config.toml
d_model = 160
n_head = 2
n_kv_head = 2
head_dim = 64
norm_place = "pre"
norm_eps = 1e-05
positions = "rope"
rope_fraction = 1.0
parallel_block = false
init_std_qkv = 0.0657
schedule = "wsd"
decay_fraction = 0.899
final_lr_fraction = 0.0
train_tokens = 250300000
steps = 7639
MLP neurons of a small language model. Each row is named by its layer, matrix (down: output weights) and neuron, and shows model dimensions 0-95. Each number is 128 + 32 x the weight over its row's rms, rounded and kept within 0 to 255. Numbers have three digits each. A neuron's up and down rows have the sign that makes its largest values positive.
After each neuron's rows, "fires before" lists the tokens most often just after its 100 highest values on Wikipedia text that the model never trained on. A number after a token or word is its count.

L7.down83:164118137078133138152119146176139105145118166161119175137194112136092149133057145081135077104132137049127092154108136136115144148146037183103149148137162106097110065132115139136123151134109103119167122115100111138156140095064111144139112150164103110095104116106083126111065164108114146101
fires before: "|" 52, " " 5, "C" 4, "T" 4, "-" 4

L5.down338:095203162134084069094127119136129111099133102107124150079089167095147087141138131113162128140139169207126063142141126106133119218145092154113148133090145167164109202121175149083111138113162110112085126191101100188168128173137142117085152147122099086150118106088174064184124141132122121125
fires before: " |" 53, "y" 5, "am" 4

L7.down258:148120170171115137178121131117124099082097117129143185079085094106194106120108130168113107112109082110104113114077124050144121176106127255142140098113109145121058209119144118133117121046098099156135161118152178108101090181143107070131129167074106107198128093100131135136104126162121131129
fires before: "==" 21, "=" 18, "===" 16, " first" 7, "In" 4

L4.down187:161197170137121147135058084145109141149132186121130152092088081131117038130131157136060153116142153154085154116158126134154122124122122105125098152084047070174137163101123147177133094044131151143129146077153140099074099135109148169115115141086093156119133147097130138178205130073147133115
fires before: "-" 99

L4.down89:188161130100127095174112132123133132119107134099072099086124099166114150132109110121137139159180155090143125034158088107110154162158154198182189126156080116086183169113096072109114184168072124096181119138144150087129076062124137166163139152112143111167129160124110155163137180135166124092
fires before: "\n\n" 54, "ro" 4, "ary" 4

L7.down248:068138137159133137101109110117150122114101104188132072165146148190112115157065130073142110085116120079110047117138158137148114184108186136091166091109114131108113089099154111084141194137086143102130055076129100106165155115136183128099121111132094133128075074155098125156143182143137116166
fires before: "un" 20, "ission" 11, " " 11, "it" 9, "ander" 6, "and" 6

L9.down41:126133100134167125113072151110122158106130169119159193092150100179129132141062100157180128106218114108168124120140140170106102100203088141137107094120115145142110138196092103079124124164086084191091105152129136148108115143129110092143122108163119117104121127150091159140114137084123144161
fires before: " " 27, ")" 19, " (" 13, "^{" 13

L9.down404:142152129117148158156154127185112121083160134165092092086169084131109122124035146142155169136130165114181154089115097123137164098089154060098105111155147111164166142123089111130150071157122144141128158100078116125076140078100147110189181136118106145169166135079062164102138126087108135111
fires before: "1" 55, "2" 35

L3.down235:119090100115134171113102083146095132119147198147113121173121150098144095217131136228172203112134101148146194176185126136189159156088088152127120153088147166123134091165167145163110092114110169148098177116134146148058116177113097147103137132104133107129099136087142105126174111072080108130
fires before: "ack" 19, "ock" 12, "ue" 9, "om" 7, "ome" 7, "ow" 4

L4.down314:123133139150102085143142119131137121111146115116110117082117088130120111199055151090104172123167156113150125157082087170080159153134155154089133117147082087168115118091145111150107080132070144174100112136107130087174060165135102195124069150122099090128214105115183143124162169122082112146
fires before: " " 37, "-" 13, " (" 12, " U" 6, " M" 4

L9.down20:179176126112100157166086116097103146085134178129104136138132072153149138156000157154117132121108114106180136143133116049109137098167136100147150164132087137155148138090134128115109051141137161134128120106187177082123199097107139166140141147081106109161101146108101106141107147120144149107
fires before: "\n\n" 35, ")" 20, " is" 7, " a" 5, "2" 4

L4.down409:075149108127197134126119121119138147144140125137153105122097127104092178132134147176180109097192155101172124107169091150255170180136186133075162173108077143150124158097078119111113082136151151185149122132096127126119100139055149127140124095147096154161147141142155134124086110137132135150
fires before: "ral" 13, "er" 9, "ad" 9, "ers" 8, "=" 7, "es" 7

L4.down352:194112158142110132154226133131164133119101133119154172106139134136116147098128046150097148109147113151062133141123092118128182100066109109129124095115140143138097074114251156164194131118104109088088131135136159145146062098123105178088112160135147162116120093105088108149153165162154120154
fires before: " " 18, " in" 14, " of" 7, "ament" 7, " on" 4, "ary" 4

L5.down17:139145129160125117103115160117154157169090070143110194107121095169118140181099101156111119121159143094089058153145124186164132138125092174212139114116107155139112079124104116124075086124173091128143162132111165092121075162128107139119129119134094170155151153150122192152133112084112136048
fires before: "-" 46, "per" 5, "amp" 5

L7.down261:100113070130138167154163137107176165102088180147102140095096132138148146196056142091128145083119161068136140094089126126103152159065161132156148103096072155173105114111203127147133147173060181120086099122123087129127156126106141161078079125130088111102145116169154081133136172110116106123
fires before: "un" 21, "it" 13, "ission" 11, "on" 8, "ander" 6, "and" 6

L7.down287:196158111084109118081073109097127144147203102209140117095118090150164146132173091122118123133104138072111084144066129134103139097150124071150115137138125165126103140079108085146158165078220180153110119103113104149147127135145135074147131152099135136125064162104145110147129141188102094176
fires before: " |" 20, "." 15, " life" 7, ";" 5, "," 5, "4" 4

L5.down439:078099103114119144166157107194131066099050142121179113143128141141114078164136179188133077156164078084069157155102125120132124128091082131116201101163139126075115113173114102111101095140139139122185100185156128073087157156071155098118161140083188097154070128139145123127145130131150071119
fires before: "=" 48, "P" 10

L7.down310:102135130164119157158111190102125094191165141160158136140120085116146111121181164161125145102154141134163083139103101142093139126076108125113057157101178115124126156106065135118211182123089159050177167103121146137107060107087104105164200137052109110075146104126169152145169120140157088142
fires before: "ral" 13, "adem" 12, "er" 11, "qu" 9, "re" 7, "ers" 5

L5.down88:125149143142156133152232134145112131048177139146132066154129156057143137201113146134141081111156152088096109162155150141077125158125125169091125179086124118179100123085116144107081095192116110155106112098133112145164159109073150152122146094167161138123177105147154156158137108104074175065
fires before: "|" 49, "un" 6, "hern" 6

L7.down388:132137099121144063097090161161104141150115129125135174155103163124142131122069196108140090126146131170150117081122121165128177131093129177149126078095113140164080086047138129109084175116135191112142132112147159169112158106104096145131085155119138157099124064140127174154147075073125171111
fires before: "-" 26, "ation" 6, "or" 6, "ic" 4, "te" 4, "ated" 4

L5.down289:049092185140143171128139151075133134133140090099173129117155082187124139141099172168136149135113198162162110203155079110145112161113144141139101138149144138135112147106102162102123078152159127134126087105104147126109194137109243149162113109170131108150146213175148165123137169127120150054
fires before: "|" 74, " the" 4

L3.down75:149131136086090073097122102255124126135152093115097083133166122089179131145118180124164100168138103094155152107131137202154149195138181135126179110109113163061229145173129130115121135140147145122095106108131173159131128080114155135202137130111080150095122141113176132146150147140137117151
fires before: "|---|" 14, "g" 11, "om" 7, "it" 7, "ome" 6, "|---|---|---|---" 6

L7.down116:116141183128120173122113162136092154112141120128127131174165105099136094154065063092121094116116144066121100151122147136155129121105096178128149112118175142128125069110182183124141182181097146141135116128119118146138170132077138147189192115163106157099170118147101139118117139131169145144
fires before: "|" 93, "|---|---|---|---" 5

L5.down175:158186169081126103156122079175135123080125120157142075157178140158092131145112165147094134109194120137124139189120167063162100197131135195135140161164174086143123161066113155078142168159117160106117127145163101122169172064089131119172107143149104173132109120109162143138082141085120159081
fires before: " " 54, "4" 4, "5" 4, "6" 4

L4.down335:134176183181161158124124126122081158112107128229093132136084151125140102106146152065064129091075160135144108104161131150085142106148099097130138136145161143093140098140116148090107215105113186180165112122112102172128140145130138165144135127131157118113168157145092146160125128114170120183
fires before: "|" 29, "The" 16, "===" 9, "-" 8, "A" 7

L4.down418:112092119142151096179081148149112142104070144187104121108137150089091156155141062124087080107089162191123087101072152166145182117082191103035124110141182158162161166066114106123128106177080113134100100130096155131105181132116166123148098162128110123109127122104132131129106118124099101173
fires before: "ion" 18, "ed" 17, "ions" 7, " S" 6, "ing" 5, "ive" 5

L7.down356:164108114077158111129080139143112182158122153107147057109168192113125111161059167101145186135127126162167084163170115110103095102171099137122121179192141114152167128097144140106150148170122080156081130083152125112106155123142089076088065104102103182174154142107094090130117080129149157083
fires before: "ated" 16, "ation" 9, "ate" 9, "vel" 9, "ase" 6, "ad" 5

L7.down289:136046056082178166128083085135164151106128119139148143085154083112157070111123129125186174085171168129075152144112112119100158122125082091062106142136079172109143093133165153148080134122120109144148123139089098098099072170142045111157141095161143130194123134113129152089160135079132098093
fires before: "ation" 22, "ar" 13, "er" 8, "ed" 8, "ated" 4, "a" 4

L9.down1:079100104125089082105151127106080130099113134136087133089135079113169094155042125056125100086089171127114074131110179175115180160164156133087152143158156179143156160131137131110142143118135066090118143105044108176074166150087165138134154169192151147149089172113094139079157172147116102125
fires before: "ed" 13, "y" 10, "ies" 9, "ruction" 7, "ation" 7, "ated" 6